MLP neurons of a small language model. Each row is named by its layer, matrix (up: input weights) and neuron, and shows model dimensions 432-559. Each number is 128 + 24 x the weight over its row's rms, rounded and kept within 0 to 255.
A block is one neuron, or neurons of one layer that tend to fire together. After each block is what it responds to, as a language model described it from the Wikipedia text at the highest values.

L5.up180 [158 108 104 112 164 136 138 134 121 125 123 133 100 101 111 105 121 129 137 129 127 191 148 114 141  94 124 178 131 136 134 110  99  84 112  87 156 128 129 152 133 108 121  89 122 160 114 181 110 171 129 135  69  74  92 127 133 188 155  57 132 162 137 151 129 154 134 162 143 111  91 112  80 120  92 155 100 111 120 141 113 130 124 149  59 163 153 104 116 139 176 118 145 128 150 111 147 148 173 140 119 143 124  95 116 144 116 121 156 132 149  86 127 133  92 110 150 174 132 189 136 131 106 147 116 122 128 101]
L5.up436 [147 119 128 129 137 127 130 111  95 102 121 116  81 133 154 112 127 154 102 111 138 143 132 169 140 106 109  81 106 101 114 122 129 110 107 101 181 163 105  80 104 112 125 172 159 135  92 113 119 111 142  93 129 143 148 137 130  95 103 103 111 145 113 216 140 147 152 105 152 149 164 170 156 146 123 114 130 117 168 104 156 128 120 144 149 133 115  91 113 112 119 108 126 115 158 134 118 153 133 119  95 100 131  83 123 173 153 133 141 145 173  65 132 122 152 136 113 126 147 105  87 111 163 158 128 127 141 113]
L5.up1477 [131 161 102 168 101 178 119 112 161 131 120 102 120 153 147  95  93 137  68 166 147 131 151 144 149 117 106 134 115  82  93 121 119 129 115  50 145 115 126 127 141 124 111  92 156 138 110 144  97 106 107 115 113 140 113 143 157 148 139 121 124 171  97 114 135 105 131 149 128 149 134 153 127 100 156 103 154 144 138 133 149 107 111 136 124 138 109  88 108 134  97 114 114 139 161 125 133 116 134 106 148 134 146 123  79 185 170  92 112 116 112  88 136 130 129 135 110 156 169 106 109 120 172 140 120 107 108 115]
L5.up1907 [ 55 172 119 122 120 186 138 108 172 134 133 125 106 115  95 138 124 147 142 112 132  91 111 146 157 141 103 136 139 117 139 132 132 124 123  89 164 147 123 135 114 120 112  92 174 149  96 138 130 129 121 128 126 124 107 123 119 109 141 143 134 157 150 104 152  94 147 143 134 102 119 155 158 125 111 136 136 101 111 136 112 152 168 160 100 114 143  71 116  77 143 129 133 137 159  97 156 163 120 132 109  94 128 106 134 163 142 148 109 101 161 106 108 109 145 114 140 105 138 146 134 172 115 163 122 116 112 142]
Responds to: Tokens right after scientific or chemical terms: word-piece endings (isonitri-le, ox-ide, enzy-me), title markers after drug names, and verbs following technical subjects (damping can).

L9.up908 [145 112 154  81 131 147 141 154 128  99 162 162 111 115 153 117 138 126 143  93 140 108  92 133  91 150 110 112 127 127 115 174  97 159 139 158 146 124 157 146 118 170 135  80 104 119 144 109 133 111 110 184 137 167 141 153 124 136 104 136 165 117 112 121  95  35 151 134 157 140  97 112 116 143 161 117  94 129 105  92 135 133 128 150 159 118 104  98 122 143 131 170  81 113 113  95 140 149  82 116  90 135 116  97 148 111 115 133 158 118 124 116 124  78 110 105  90 138 122 116  75 137 127 118 132  95 134 153]
L9.up916 [128 122 128 110 144 147 113 132  91  95 152 127  90 146 128 106 154  71 120  62 149 148 154 161 122 134 156 139 112 169 124 146 155 113  72  85 126 128 114 142 165 122 132 134 111 120 106 122 143 117 169 133 102  95  98 104 123 122 118 132 150 148 143 130 110 154 140 118  98 110  99 132 146 120 133  98 156 127 175  61 135  96 142 150 142 160  66 143 122 102 159 137 113 124 130 119 142 136 130 133 112 119 137 158 163 146 138 147 112 106 117 126 130 108 112 144 130 127 135  97 119 126 138 127 119 121 104 170]
L9.up959 [ 88  89 103  76 156  96 130 151 106 141 192 158 126 156 156 126 127 134  76 145 127 148 143 139 119 112 159 122 125 170 127 115 132 115 133 113 147 123 157  96 162 141 154 124 133 160 147 133 131 136 149 127 119 133 126 136 125 184 119 105 131 101 139 115 144 140 124 119 126 131 157  88  88 164 161 124  74 126 167 109 137 115 136 111 110 149 133 153 155 102 153  98 137  92 155 148 122 150  99 105 152 159 155  99 113 116 116 162 123 101 148 132 125 153 174 142 134 107 124 114 121 110 190  92  95  94 123 137]
L9.up1569 [116 106 131 160 131  89 140  89 106 129 160 150 144 129 111 142 184  83 174 146 124 119 139 128 108 160 120 170 141 123 132 129  97 118  78 111 157 154 144 136 128 130 173 123 121 121  99  91 126 114 144 156 172 112 119 104 145 137 134 128 111 123 158 138 132 112 137 142 107 153 156 104 150 110 130 134 145  70 137 129 164 139 113  83 156 143 140 146 140 158 154 122 125 148 123 100 140 141 134 126 124 164 105  75  95 161 110 120 108 130  91 132  99 154 168  88 138 120 134 134  93 104 152 186 132 147 114 105]
Responds to: The space token right before a number, after table pipes, colons, semicolons or "on", as in dates, scores, counts and statistics (| 28 June, on 25 June, Appearances: 1).

L9.up174 [ 91 127 103 121 119 150 121 125 136 156 137 166 124 107 107 136 138 157  85 107 116 150 137 155 162 157 160 137 112 147 115 156 142 104 122 119 113 127 152 139 109 111 104 163 129 132 114 108 119 125 174 104 145 116 111 115 104 121 140 121 124  87 100 143  97 124 109 142 132  95 132 136 151 165  42 114 122 172 115 146  91 120 104 177 156 120  91 155  91 145 140 145 164 159 112 137 142 164  81 131 136 167 123 124 137 129 105 174  97  76 173 133 100 151 146 111 102 156 127 142 179 109 161 136 127 137 136 132]
L9.up1005 [126 153 119 128 122 195 131 151 130 100 132  62 141 109 143  91 132 134 113 117 123 100 198 103 124 129 105 110 140  94 147 133 109 135  96 145 122 134 127 133 141 124 133 126 127 121  80 118 139 163 131 143 139 131 153 106 132 160 131 125 151 142  92 133 157 167 141 106 136 109 133 145 133 112 136 109 106 143 182 148 175 143 127 177 112 123 122 116 163 141 110 165 128 136  95 115 118 145 139 123 123  87 112 101 109 147 109 117 102 105 126 132 117 144 160 139 149 126 125 138 126 146 104 148 148 152 130 113]
L9.up2054 [107 107 110 136 119 151 128  69 102 195 155 133 109  91 162 161  91 157 130  94 146 156 128  89 133 128 153 136 142 123  99 141  99 120 119 148 105 135 129 189 150 150 128  81 164  97 111 111 161 150 129  86 127 132 161 128 134 135 161 115 155 145 115 124  97 122 145 138 133 121 127 165 140 144 117 115 137 120 112  88 136 125 144 153 149 135 133 189 130 101 109 105  92 102 102 103 128 131 119 130 106 146 130 139 156 151 108 166 114 104  94 126 102 130 128 148 116  96 133 117 140 169 147 102 130 139 139 133]
L9.up2281 [147 126 125 134 105 138 109 148  87 187 140 134 155 117 139 135 182 158 136 117 165 149 132 141 137 149 172 118 116 134 131 179 114 135 170 141 125 109 120 144 163  98 101  48 129 146 115 108 162 109 126 120 134  81 121 138 145 153 139 129  97  96 142 164  72 161 132 131 142 123  85 141 131 173 106 126  97 107 113 105 141 121 153 138 168  75 127 150 135 108 101 152 111 150 126 117 107 106 139 162 105 144 110 141 128 126 150 142 116 159 155 139 145 136 157 211 140 126 123 120 145 185  84 126 171  97 160 117]
Responds to: First sub-word pieces of longer words, especially after hyphens or prefixes (anti-c, Jean-C, kin in kinase, K in KMW), plus the article "an".

L5.up163 [148 111 132 112 118 118 110 148 133 127 124 159 172 150 150 112 148 103 155 125 108  83 106 137 126 136 153 125 116 135  86 117 162 145 136 121 118  88 129  83 106 153 138  95  63 125 118 194 187  94 102  91 109 159  80 133  98 109 111 108 166 139 155 139 161  90 125 162 124 127 106  79 114 101 192 124 127 125 120 109 158 130 193 110 130 150 109 118 131 143 131 101 135 169 120 140  89 130  85 126  85 165 109  69 111 159 139 141 124 126 140 139 109 136 126 104 102 135  89 118 105 122 172 154 113  89 161 114]
L5.up745 [114 152 137 132 169 116 127 138 123  63 138 154 167 113 121 101 154 115 148 157 131 163 144 185  92 122 129 122  88 123 137 158 164 141 132 125 109 156 123 125 134 111 142 156  75 169 103 187 122 116 181 142 118 127  72 163 160 165  89 133 167 136 130 110 104 146 123 153 112 119 115 118 126 124 118 148 121 116 146  92 139 134 138 150 109 117 120 142 103  95 120 110 107 150 126 115  89 147 121 103 139 113 137 149  73 155 114 105 166 120 162  77 135 137  92  92 167 135 102 100 104  94 177 101 105 122 153  96]
L5.up932 [ 80 159 126 148 124 145 138 118 110 137 152 132 144 157 140 153 105 128  87 180 149 159 146 110 148 153 108 147 123 113  98 127  86 154 139 142 120 144 110 161 122 132 149 151  73  99 163 132 133 143 133 173 118 154 111 140 162 133 161 145 136 133 141 139 127 159 131 144  92 135 130 120 134  91 111 121 149 128 100 102 125 136  67 145 155 107 128 163 107 141  93  86 129 140  93 121 133 116 122 104 127 138 130 100 135 133  95  88  92 154 105 152 131 123 138  93 143 115 154 118 129 121 109 134 139 106 162 154]
L5.up1071 [110 128 141 136 111 118 133 164 100 137 178 143 117 111 104 108 105  88 166 170  94 121 108 129 122 148 126  93  99 129 110 103 126 130 145 101 138 166 149 152 155 132 122 134 114 101 132 161 127 106 135 166 103 163 140 123 143 128  84 128 120 104 100 117 144 113 133 174 114 138 111 126 148 133 152 135 104 152 142 162 156  78 152 141 148 157 178  86  79  93  92 120 105 174 132 102 134  81 150 102  91 116 119  97 127 182 137 139 105 105 123 107 134 112 106  99 126 126 116 128  66 111 147 106 138 108 120 124]
Responds to: The space token just before a number, mostly in table cells after a pipe, also after colons or words in stats, e.g. | 3, Quota: 1,209.

L8.up344 [147 122 149  94 154 142 157 135 169 152 132 143 155 179 116 115 130  81 126 127 150  85  99 119 104 106 108 134 124 182 125 124 139 118  99 125 130 111 140 158  95  84 152 122 115 137 138 132 140  89 157 166 117 136 124 134 132 160 118 129 164 132 118 144 143  86 116 177 148 105 110  85 106 138 163 125  75  96 143  81 159 126  86 136 206 147 114 136 109 154 137 126 153 139 106 117  88 153 136 145 148 144 118 134 114 141 116 159 178 127 149 137  94 124  76 104 103 149 121 122 101 158 128 113 142 123 122 147]
Responds to: Space or symbol token (space, $, −, parenthesis) just before a number, mostly in stats tables or after a table pipe, e.g. | 13, $11,254, age 64.

L8.up1760 [162 124 124 144 164 130 110 139 134 124 150 142 120 159 100 140 162 127 128 116 127 165 108 166 120 153 165 113 121  71 104 147 112 156 115  93 138 117 126 153 143 131 128 106 150 126  74 126 138 148 131 151 135 111 152 130 170 130 107 155 116 124 100 140 125 135 107 116 165 152 107 156 104 138 186 158 131 154 125 128  99  81 138 163 127 134 118 105 149  95  87 168 133  91 119 146 148 154 164 143  77 144 107 125  90 145 106 131 128  93 136 112  88 137 126 130 153 142 137 112 114 118 149 136 121 143 106 151]
Responds to: Tokens inside or just before multi-word technical terms in science, engineering and product text, such as high-capacitance, integrated mine, next-generation sequencing.